From a checkpoint of a small transformer trained on Wikipedia.
Training: a variant of Muon for these matrices, 612M tokens, 4669 steps.
MLP neurons of a small language model. Each row is named by its layer, matrix (gate and up: input weights) and neuron, and shows model dimensions 256-383. Each number is 500 + 40 x the weight over its row's rms, rounded and kept within 0 to 999. Numbers have three digits each. A neuron's up and down rows have the sign that makes its largest values positive.
After each neuron's rows, "fires after" lists the tokens most often just before its 100 highest values on Wikipedia text that the model never trained on.

L4.gate796:550476488465475555475461434431461458502590559477508494424526495509535483507553460540509489503520494547495462485506442494484527527521473491487518510487478437524502502518500481537509483559501535520531621617517497561490477502518486537476475576490482480480512500483517530447539400488523412513503526507523515524496491507497476461458566429502545540588588478437507486476578406513516484467444
L4.up796:480515481511491542443514527510470489500489430498507525489437482499497541480482523534522445457587508452447506458533505558456468482532470476456457496455469408486481543512506469446470508556569503515437495485550477527461432488512426514520533538550476466490490526486512510540519532520384452524585580511445521461512506494461531547477448492408487461530514468433542461467471457439460488475528
fires after: "| ", "\n", "- ", "201"

L4.gate105:505487530581554556554492528494549442546477522541548484608470531452446539551503513493483529481531518491496489561515457443509476486492526459513470502489484555483450585552458568522518531536531492444480538489557530510427522532548426506576409536543484515561508528478449520559528460474491482546521566520567576550501502503490506441502501475552479465511513511534596508495500510480521490478519
L4.up105:484501522469526444454446586499503483553453439511485412508563491464456424564460472472522440509499473522473565530518497477496521500490544501514483547440444489540450488491496536448472483424529570529496495519508518536456487550513528472509469430473595481525452470474497491457513551485522496496520533476477554484512505433485424462486530497475601418427499559487539469510498509547519540481537
fires after: "| ", "(", "/ "

L4.gate174:549559593514522476443509520535541455418545545518508545452553498554522478493446458555464521527466506484463520565535506489488572498553493494500515472561481496472499541462487549496540483462497459487498500485538565516497495537511481529452510471503494456485455483556461492562519532513447545462448498504543391580488534447567614438486514487394461460439543531526511446505543564467510522477467
L4.up174:547453504549505517529478458534545486573446503588438446515509444480445548536498549525473487544541519542429495488472541608508483491510503479504535559452497571449539532533478478403476493460476498436516579504523518468526480516576452481520509463505460531525538540505518539498484493554496555554552487469451475495519438469444442487497456510508527574549461423501454441428453467496495617486587
fires after: "'", "in ", "of ", ", ", "==="

L4.gate1124:457588527488493504497542517567579469527541459491540531504556549504435469511567543496482486425574471453516486492466520545481516499535500499528489523485509535496517510493555557535561506490472443530521565496514504467471554455503514487490518502519445462516546514458481433491544501527464491513453415445546515538454432481505507515528550475499458474495525518570533526494489464421519537489488
L4.up1124:487491493505566386495531566480431531508492447545584473522477529490477560439465531469532512483449571424530505451505532500510495441499523496433420493514523490456494504434529531498485490452458481473506466428502528491537450456441470553558493449500437537453522533498502543471566582514454516521496569470560497562469513551506519515504595516499470530507514479570524418462528491552459440496515
fires after: "on ", "On ", ", ", "born ", "the "

L4.gate361:460415558434509507492482469488489516483517472527470543409536452466472559538492493405441452542540532473485501435504495489511542471475516486521485548583468492439464495487468477532494515514491582546527469510489469506444532429489538530477451555445529546508414524506488520451488504426437453547484489424546522483457490446532494450534459487485431558574540525488480526489540491497511403495468
L4.up361:497483438504508577477507448468543586487516513569469533456515522528469461526478501482484466475490474473519525416495475415515531438471510508464429514496548506546538475475528524502490489472539485426423446500612564451463459539530446560489441567507542445441454551538436535456545471566482511534509544500458544415599563477509429523622454522496428503471529530525511495466412476536470475474538
fires after: "a ", "\n\n", "the ", "an ", "A ", "re"

L4.gate862:511470585504460454462460442423497441526530437435521559456478482533460487552551462469486533399472504489480515619481523468576496488475502540532566477457512443537490524475534496525457550503514476461614574504458497484495566520542501546469521445537519499484465521384509549504579483534517418533424512447496529480496436537453530537518446475476415467481458489521512479443525546495479560513544
L4.up862:511426561478476531422512451465465448501566405428539524479528529495461492518508481433474509462407534529508546559523547483517562452510454446528553480432471532491495543495537455526485450471535535495517539484410450506511470506517492496535502461517508506490469555411472496572571436579476484518468505537433514484515462510481528548538473485494424418544522466501518413487469536470465528491542
fires after: "H", "T", "N", "Kh", "Ch", "D"

L4.gate1294:490467474473534542528435518508540491538510483499485484532488481505477531538550498401518497406606487504465439436451472523560499460512490480446475515551503571458500469489477528525485415530571520449480435508490464496490528576460460544483476498562487541490434493453446520517504491469461498498441509522531544506569475483536573508519541441519394520506506517556527455462434583477520542528524
L4.up1294:466463483566514541543435464423496529546466526493522482432460458478489541511459461420526538553574502513525527541578463518524424515532404535465509447401495534526520515468505528509449534537512460517511488464512448476510477486498532487442521548504483482503504465491508465550560576470557537540478526515536547493528483491408568564526490417509523418484503529501495558516516532503603547461479
fires after: "| ", "T", "- "

L4.gate1705:541481509506501479484502480482436464501521457513516527528511497527515504410430469472459566494421543551485530445418496441531485554486528559498511505453514575473493523453496544526357449432472484473502565492440510430514475542457518592520482494472468431494489466340502442515525476508507584547511463417540511488488534524532539538522547410468538482481521527423466519558428546496415452488540
L4.up1705:529520502535482492513513402495498558450445406454488509471468430522532468498576528536444525518480572561493533473524570489501495543549483468483471502522461571578476467432456502478470475445513506437433471428559513494502505457442518571504477490595539453442495546457481541513499548465420508547471577472519466484535373485484468546530586511511532526533561522478512483522508528494526520486517
fires after: "G", "K", "H", "A", "S"

L4.gate1008:518495545570552516438460474452508528502496451563531534417402552498527544539530463414494570527511498479483448457459473479547485484563498450500519485496481459560445479469539463498517503553486466475553485510523554471488489463578496521498565585483525528485500511548431493435419448481530433469444578558547431510460553460495486530427529509483535495517515535448568513447472469501418525495449
L4.up1008:509503506519501549431540534470570458488529459476495460527462518474531544518515537487465516476531527532583532493527551515488501462495411483514502494493441491507459477542555467529497407544536490495440494471433487496447479536499488495475531499495517488457471429459557542498514514539521498488533527468557491528496514474462449587481480460413464509534531570467496445541482483489515523508482
fires after: ", ", "(", "), ", "self"

L4.gate747:570492526536436510517460601529503536529476417465464538510461483426565504477418511506542498531487545513522466455481518553464503461476530489520559446491488466524566487548513443535452466472481557487451450474491474562460533406453527512463549484503483549572529469538470482512511520461517504459484451480462432432494509407512526398476539546452595495548497558536501424510536517464519559531454
L4.up747:460549483479495490509526488503480570528601506528513497491551506516485475519472519610512546578465494497491523502477511549477517440484462466528510473421528516546571496427518586564492506499509419463560526456507506549440481532480466514507537473466445551565544505573481469471503499516453471621498517506574543541483574489448479485514455510491513534418501463495456564458443436531521514500498
fires after: "2 ", "4 ", "3 ", "5 ", "ú", "6 "

L4.gate1862:455471420511505498570487481474513528493580539545500436448484492507508505517513539519535513526523475537536395470559590522533517487427462518564485537511532525495529498542503531547554489514460523498574526473491469556463532426501451538449555550569516497516484523481512436533484514534482507506468484474464513471419522448427489536424521433491414497517555511535544545474592538485518419526483
L4.up1862:501525463461470417510429496512509592469561471520451483541425533476480464548526462465574460501471502529523456466523583495581590514445452437501469541458472500536501437525531427523506513524467497464475567481489504517483512538446535456482453512507490524579496442441468485474475488529503411545456537551489562512493575492506482508544447476510551526539531531555522505499483569492530467520507
fires after: "\n", "dis", "-"

L4.gate800:531468501498479491570515514488567518561450532502503452539493464545538525544549497570482493436472504430480456562512487481519487562512488546456558488532501552505558468499503507531485471509507578444488516456546552576499509533486461497511476453550540531471433534511632436549476421494491553491499483492487458528465548508583463540483476515436510524507518486450491462398455505499494473582531
L4.up800:471524512483552506517527435475469440476535504462551544529435485470521481562514519492504459457507485550482560517376500496566517458454524530445394473493465513569473512491471565453512518499471451462478463522570511492508493497523545550458462549504507440444474443500510439526466538466548570424543448518566439476532508483574440510561425526547463522496504552464471529514486507472499486562423
fires after: "| ", "(", "Ref"

L4.gate334:485469528467468513460460447450459528564579485511539491452589493503517463555479396537494508621490482526490469577433504459498525556508501505458499477466506543517544463478513516486480513539509421489476533479479508481416483536497544570524458499457499500504486542502472480503511546551545441481491502462452506512529499491458554471492540537548481476499464441519476528423519447457511537473523
L4.up334:489499525543466462516546498520512493436485514560551536456534500436547439471471482520495531540522532567421551473511480509462436472438537541485574481498466490551544531497512546461559474547546486480500492511592497443513468488518592475573468579494470519487465459458565478462479416514496576428539477525524502486465521483432459435499480495473459475486509483497494539428585420489522536498481
fires after: ".", "4", "3", "2", ")."

L4.gate1755:448454474454530494497472513536441507517466500532499485457455481462545488506506497510565563484493475519470442535594520503489555502510525520538520510475427522452469446504534501525456545559469518496481500430463535488444569519521523542431456545538543504483488475547561438473495540525480492507501522490522516567479503496529405525446440513481480510507556457445506520508496474570525479592454
L4.up1755:480457523493469513518517538517433522493472508503485492508417536478531471511425508497534510530537439541476533527544508442495520505437498499491528540518585473482508451462560565442501466510481523485559569503475483421499505476503441552492432465495506501547489482594548510501475512570497481498511563478510473538457439561512513566496484513513481503464461488470455544475471525472556470585485
fires after: "\n", "===", "Car", "==", "Mir"

L4.gate1221:483480495518587577504590449501569474456522465517498509441484466458455501474483444505436457451471473538511540534564533409465451482516558500542453517453507454510464464470496556490459592474581468453524474503470490550426550500530541495554465479416525429498473500538446495470487488507498405522472506509507506494552533498519464525496519496579478517502478579498472546450490492494500496489499
L4.up1221:547551491494482572524521565440466493544516513521444467516540533426504478467538474563537488458534551513510518449475476477527476500570529493495445465600447468517511483562544443500525465470507509585566496506428499538550549418440502567599467490544430457464432474459515526496542539596467488493451468561509511538472482516474554491486540562516499484432522463526486471496464405422511517508544
fires after: " ", "— ", "– ", "Nation ", "oa ", "An"

L4.gate814:496503514439433508526482545565435473511489481573495485441479456562535491440523487545558525453582508518398484521537585482465523460550469437480471494531499496462590508455496450531473530516530492432514440494502474450480529542536555531534482554504614512520436466547450547566572532606503512494463500456496515529510539497517495499476579547456455483520554521516478558531448436461497515497481
L4.up814:493459483473469613480535505507480439515493522515481551481504442504516458508507533540564535469487425569484528499439511535469484499542464483509594506482477531448493555427487429523455526516516482493522398440573527455575528486470470512549545507516563569435518529526536515458569484519492499526436512527525479487489531430500499498494547507430408472504498548471428491525439531533495535446529
fires after: "| ", "f"

L4.gate1156:513542502536482484520501450526428490496502473520537431500495600517408499510509527371532539466512441436511515559528438472510544507556443542425549485557503456520512520460550414514489484548450532476551519457491463493471493497491494512593486400523495548542552561424486550515522579557521496457484503488414538491507463542509522506536504468467464489436472469429488484501474462454514543482500
L4.up1156:502514554545599531496610473439541541498493558532460506623489478522456470493444525483573538460566494530480592490508510536528441536468514542579497430523451526457540546497522544446499412414535496530527489527510431541522515443448539539497461474601522490516537516511462507534520570439552485487464584456568540508478551415573515532571511443533548513526458490472502509465470496482541419524470
fires after: "t", "S", "p", "T", "s", "co"

L4.gate1721:491512471421454516565530428571533494475546504541567492486461495531467527465519488524486510553548499505512511573437467477469477443531416505481450507491520441554482507463496573479527493406577533500511526534554433498490421526465500496493497467450542530479430439454510524546512562518518507510431477535568512529464521444534478519539518510480571553470482488517472438517504494427497492465538
L4.up1721:490505530481488529466496492547462534463488477487452476482542473449518544548429583457458507502458489437480538415515484522480468502519497483503546483543477519512481519487439526499542512432493512454559504514476491485486388471465460559522485512619468489489526550524549595448481443480463487449493489494451498512442539515485557470525541538484461458501477479416489511556426514509488545452492
fires after: "0 ", "1 ", "2 ", "0", "3 ", "5 "

L4.gate1953:569522451608510502489581506492493453548492502484491551538540442461489498397431441493577528479480513487484485424455522471519512527546577496485540416493472522483477464523531524476484587442508516489577462476569525442465575459559483530458528540448543570555475448502454512522508506504511462499411575517489439532435481514481488526439473523543499584551454510481542532520491488531496527517488
L4.up1953:499449487456541483475405515500520507511507424571476493572517466510484460535393461488528494450436486487482540478482475509512471514526540464500509500485433523467447486486451470425532368522488504475541548399436511556554549481459528502519475487515487610605495525527542479515495525531515488467550416530550521539525530473548550497516543483453518512455533481542554485505457503475536504450517
fires after: " ", "– ", "film ", "u "

L4.gate1900:513504512537472535483522503440478443467591502524498522472533483486475458514457474497599542545482516507547516430525441493477448499456539496533461471570514533514459531508481499475467581519513531476464491460552505458552481477500477464465502411548522456450560472504505495484562499503590482515443497490584499484545509457545458477512519514557517466585483462552469474490550458508601486455502
L4.up1900:496497519505542437449478513453445450463495451477459549579555484466502486483526533486570562485441514512454493464549501552482525507440461449492528511625498445411416507518508525519558534489549419516377478462506490513487450519529477451419491450487509537494531539472476478466499538535473529454557535555404494545433460506519516478518517469560430504473502505528543534443516516519497443476478
fires after: ", ", "), ", "South ", "is "

L4.gate1438:476463517485520525498502558506548532466477565548518512538451482475453498503467460484600578549494483505464541514498468572464484500496545505538500514496478469539554580522446467479493496453462551452522489476490508501522493487477535504517428555447425577516475566492480510494563437482539509483510526583464551504472511536446547430480456467524476478495558457497507490507491456521474445497462
L4.up1438:545422521510493438478507484528454502518500444510472473493479515551515474434425521527514480546427512534504471469450518463547440497557512512466476481454507470420476577504506514474541504518542573450493480550506506510512518501539560490527550415472564521525498501506535462559503554458460504460471515449501503415513510509564480488586498473562518557495432558497522584489540512522500458513496
fires after: "4", " ", "2", "3", "film ", "– "

L4.gate668:535540487470507487554499405490401453496528476448537573478549485525541492505488492460484559463575546488500448464430514493541517444558509539447543420464564544432489477508531556517548471520434503549505494450483537506463475477508584515556488530522514522580520477582477533497486567464480431612537474487535554506570538517474485495496559463521473494525520496443437510531592428472472558470521
L4.up668:444471491557460451543515428464476494491439459500483476508506482550480526503591502435488547468474548478467478476433512514452422449514499466476483569482490526475444477539474557518504522477499473490522544566538509500463496437504512481501510473428552467520423539522463481431420554556447503568507555488547475509500530536488542464532448445486478441489459466460489518519495449451505487507551
fires after: ", ", ". ", "\n\n"

L4.gate1881:530472509583552445542534509513524482548599511452469502567545525503494487535507561534400567507465477544552494536578548511430511530515486512512539509509469461559544452444488520470466474562516515499528469503491458607553477486502513462502473500521484467406455484479452455522404497464481514543478454525491442420390517489468468532491479525496511456525499445514419472441505541517430420540561
L4.up1881:491514515535471559453523530520595519494430537449509551566562468511536441487573528506529524473502488546513585529535477461542504500422486430518542511541551447481450517472537541403493569510436478539465531464508476479512536483401467466513490523533560475541465522499551507535497502490526541434478505532542531511505503506498548485540471520517431503479538545468601487477532497462508526503505
fires after: "–", "201"

L4.gate195:510524465495522470504468533501483454534511485473495558531546540493470478445511509504492494554508493507506459469563437533462533528509494466550555492454517510501498451535525458498498470488449525514538537480553571474461632504517578562478569549493535562528507522469528545519509491583468440446487502547519570509412522528510482575480494536515461516532550443522529514492459492466529481544487
L4.up195:452525497458559567486470494533526479514432493533517506458511500546448519481452467520533528521470479464418436555509483446506461459438432450433467470557489545476476513483488530483377479556554547576528510453440483481433508553444514527480494574509586408464429386467535494554457572551545483549415509467508503487491504506574453476556560490419528529469515458527474543481450517484489538547525
fires after: "| ", "; ", "1", "Pos "

L4.gate43:599516527501528467513458543540505497468523458556558520459517496477487537452442436502551483513495488521541480552499508511457464478566475487536518535516482564395535512513462541526475593552564507475540466482454475599414445519496567485517493509468521512509532541490516554481487529505488423521445459460446504469525572496474491471516543488571547522569563494460451513509455521509488434498528
L4.up43:507573486524478504457443569448501503519458509531449530581543550521496480534533471466468510497527491549419474539513530449479522516492539512457459492502521538545492466459500592493501494490548465501514492516510567491468475570515485505496540473448448536468521545483493580498478464530489505525494503540367441480525532479511470545526481518536539446452545511549512459486447482506494484540473
fires after: "| ", "0 ", "1 ", "2 "

L4.gate1741:546510456471468517511473546460546440605538481542520460536522487530425459518516506521453495470464474555519550498544466499454461466527483492475463527641534544454533456498516430447500540486542486563394475515481504510506517538487473471494513432494566409550535503394528486459545474549467458496477563469547496507430530446484468505550596525474493442447563523513495483515507539504467439482469
L4.up1741:564513522547506524512464473468503460534470516512515433553509530448455510513507504477513487537447518494474501516523472557524449522538464504473559452538426478529484493528484469471539501455538500515500463469438465446463535527502454503398500521463509489480450462501396533544517490450568510442499542446529574511494494500497541545472569480540500482498545425487580461427498474440501434490456
fires after: "200", "198", "'", "201", "199"

L4.gate577:502485479454538487489439477404501487492596499546494476539499495460496447521476463468494498484439503529571541517507543527571434559491549553549502496552515536482464505525575500515442497465478524450433525535444489553516504463489508531501505536469499594496483521441553490502517518525497547514458437486535541489534513510495481529513514471474471463500554505550483515542558464512552441529481
L4.up577:493462530526552535589462536472525478487461447460478508523450495505475429533490529553578564415472520507448495457441477459486474490486500492532487459473488499457510538436542513501494460538452480435547441495487512455562506520477502506470488491546560529573505470488475457455554496391481536497468511394412469449423456486532434539519472582530519474455463476487508468481455514511462466587515
fires after: "\n", "- ", "a ", "an "

L4.gate1203:465510439545487490533522547471545482522491511488475456524434518477496522551465467526536546477491524458494569549539496473609508430550499507501531498517412460541457524544476481529454537500436543442447465516531417503542450598487501403505444578469406550558487468471514528478557517520532540515503571415515464562431540482486493447436474475537484490481447503479461506493563506470491536526407
L4.up1203:484467443521468457560513458526546479495559492567518510498549487542541535530538603460427533519449496442446518555498516505488548483553529536495500584527444570504427542519520429444453525452509456481549522495546514509530518499511474424471511430498539578469461534482493516558474543466488441521567510514488567558464450513476478480480435540521507455456512453464586509533489446443506508524557
fires after: "–", "0", "5", "9", "8", "6"

L4.gate65:509480552520551583516485540470561506468467534474422506497462475550498400456467515563524486549523491441480521497485466494503483450472496448481516431539526445621465535507492417514547502527527510464403543438476501498487549453574529517508486519441502551516528532534497482553537452496498510552536514488563471462512513480556522538477591445479505547479478523510563385562557526519473465502435
L4.up65:533564457473433536473540479530512479532489471554491462498463445473512488544476470599511540422488461516531539509484458533489512525521655540479449526527432554520493515465571485446550521545455466519510512532461483503530467459454526495484516518480551467506549442452465521438528439535458507437510558504538488501552502492538472515505539589573489512455494519524477502504538390517442514465465
fires after: "'", "for ", "film "

L4.gate1235:473483483435471555487413503474510552541506478488454664511493493529506489579450495447502409574492591444518489629518503510529556500539484446489494500417501496553504511562517579484567460473536448560451552430404480570440541468469505559489462508450466526488471556498458518444549464543498521566488530542555549556529492478549517472488538497469422524494519426485505475478442498532512513480555
L4.up1235:516526412484550475513500512476469517515439475518473474496353505447415505480546510561533497506553505522567549466563523458477499486467532605455486483540494492467490456470573522461527478504487505498529527589459574511555526432518503524523481495531524561453455492474534586540569435508481423532555531562467498531457466456529515541537591521549473545512553571441494514464492486534506518469569
fires after: "| ", "3 ", "2 ", "1 ", "5 "

L4.gate1811:446432477511445558499537533514518469515524547484523475520510600477423466515475534420514491528562481537533437462505498516481443509499533529454543487554479486553445546494442485566523572524493474526513501502548516517512463454489479514487491495538494511466480510522537533458464478491476550458493511545439474575452570449536480514486532599471436524447504571492559506415475489477587475438482
L4.up1811:536476473522489516452496453527529398474516511485502544523506480467474536491494508453484511506519562545547436520529416520549464497475451503476499434620522529496482474519497537513470500509472473454430522449578480535575488417582519407477530490461537434387408523533523437477452478491527530488519543510507502464475575459568483447502511573490476470456556553485503593487546507485577451463452
fires after: "=", ") ", "), ", "a ", "-", "was "

L4.gate2001:488477485499525442534490563510532399470471480560435455597480461482592511541445580449516486575476545541558481560427493477442497484546473512513505495467478469503503487447557482448458551535554545531427557476537525424534513516500512471493431476457496488518457519527514553481501460494466538517547470402550532548483504500485529466535546499511441536522491414508448499494478538519481516554556
L4.up2001:523478503525508460473485462554484522539514539482457531422507535467516496591509518435514499522477522509491475511519472509515493517522560557488546455485502561478435493534525441439527508369548583440487489530514476463487574473475522472452507453460548395533481498477472505543477447541541585525500490589480513543497487538455431527559545450490469574506491495468527494497505530513489502427481
fires after: "200", "198", "195", "201", "199", "194"

L4.gate1610:429525486505479461530544555491588510500518478455492451559505429486516534480478505484540523512484485481442388456492559483471484493573521450546462468470437516513474499563466495529530503510392546519534503514543463532499489445458521607485512501471458571472490515490418527518449470476585535502465419520491470444491452505506463515497444574496506479541532505423524534551511577491494450505515
L4.up1610:446517513505489487474492514533541491564544531475486470489451484396463484523499570487526500461492505477500488457529468488465453504480462474483493527476430425567547443532506481609539489513473515503519525553506465612523481479525523499442505471496510402470509472453513571491428437480521497511441494503455497524545487464542464506463500526534502512515542521456485452467469539489470504501530
fires after: "\n", "NL", "by"

L4.gate591:434470568520471492495459505577485466582499474526486512555575464535546481477513440506522545543477505514529500556445485541547510531405519525471502542437454448609510490540506549498489507577416519513577487477469584544506478492534601515489476544478510489525471533513431504500520419482513466566461522502527517496461555530473563492489518454468511528521501506467437454442556446450523510534487
L4.up591:560531447531424524534538496446456445529507508449567584517498427545491564448508402482537494504513548472501445485600515494493521529535573425486468498603497517431558488534489555444465419515473557555446490582473481586533442468513481525481508492449560544505494490465542498541509538466507576543464508442487487508543593481550526556446540427506445525538406472527591512515497521506474527533498
fires after: ".", "===", "|", ")."

L4.gate507:520529514507473486511481440556557473501535499568499517505499528426460509504514538460521429530506554526463475545556474473533455479506514476517427502458576435508479501569470536511535482487492538494551497567482453490558455493543559493481440457592519525527479593515519503438569400506449479548557470515472523502473468505502480476436496497498445521545480597546478482455489421458505498548499
L4.up507:575410521475444505506603485458457534563553479527483531604547520473452488509510528438463432578470482495480463552484482554499462481458521523500594568517542539548508565536424520519499542458458463552486560521493429540402585492581491517465519501527462502438480528537428506527484529519486523561526524527494525484495540566514486523483512474455550517490446507517479517506525480526476477510505
fires after: "R", "H", "s", "D", "T", "S"

L4.gate1425:495473452473480524515518521500519475428482529520456526526525516536472502510474534500525569460461482530550509513473485479460472569547535548563560525510507540530440473534507454515540568496494510478511430448513505435529466456508519500488487534522553522420465427467492538473554479466520491415472543458509477528547477440570497581478495431545498512478516553470541461479515478477477482496538
L4.up1425:485459484468410497429449491563456507543539440529508477470485542546466467516518540562514587486481526508458471552421432493510492493513506463552487525530483520530402456503455495498504549528534529525511539536505448479517488442465464501530473515515528535503491454492554458441525519434510473520455507553548463551514522521525468522520504501461471524457474476486572563572479536529509526484585
fires after: "| ", ".", "(", "m ", ": "

L4.gate673:542499462479465551542544561448471514443540547500483514481530500544466432458416500404493514609514444515510519505506489483534511466465499500536427463502576492476502492481474558471438461496560538555479552459538486594489525441564494538456544381504494492447491492551477492444501426497447593531486462460560414535516491576515420507529473493483467502500539499435463510481551403450544505497489
L4.up673:564473458516536475491506538530544538497540492467525472479503484551478495527516502464570518558503495515447521534555420493515450477496541485510476437427457433502561442488495618555544456503496515546496550531506464577519531458525527519493449444495532400484507507446515528494538483511463530499434518547422518549426494487479477506481498480453532550490467522497518514463485438448454519472477
fires after: "S", "A", "H", "E", "a"

L4.gate2039:507444494508523552549539578522455506513528457468504461531436524491484516484532486525497505480546488435527498470471460471525503542509522544516536424496495503561579556519509489438446543495459514405508515424445501579493448511438460514513516474475465528537407540558514511528492466479510513470400550485533476572463527541484500480454461506539498500500433509466445530535516498521429479469479
L4.up2039:496513483544455483525486521512526494557452520447476525560528493460526497482536510517561469449479516607520511529497463528561491528559490513557525454490549540597576468454529500529459459476499437539539556485500473507405505399457497499473481495398479486499504507486429520482495478469510496527500527496498492529535498489577503488483434525571479476580488526516563478508494494539466551418497
fires after: "| ", "9", "4"

L4.gate1850:420468508563487499541495438532501481455586476474499515535475575545522544570538453464499487530563555480549526509462502484536481493569520488473562539538493453466533502456455441484512432561505512539510538531483381566506540469429455519496488424429459488482483514542420469531481475433509501491487489492499499445496516502516524499521492528502491512499514467488541559465463449492542516505506
L4.up1850:491475411571499571505501511529426460514527498549586485451443409445530476436505471464497519490483441498515500488536477491554539503449482574505538427409502500453466460491501511487447445516542589494584506547551471483538491479546544431562509393487535472464534504488478504592473595564474502535549583521504484574508479527542561513530496515574495477467540499535482480505499427488549548394452
fires after: "| ", "0", "("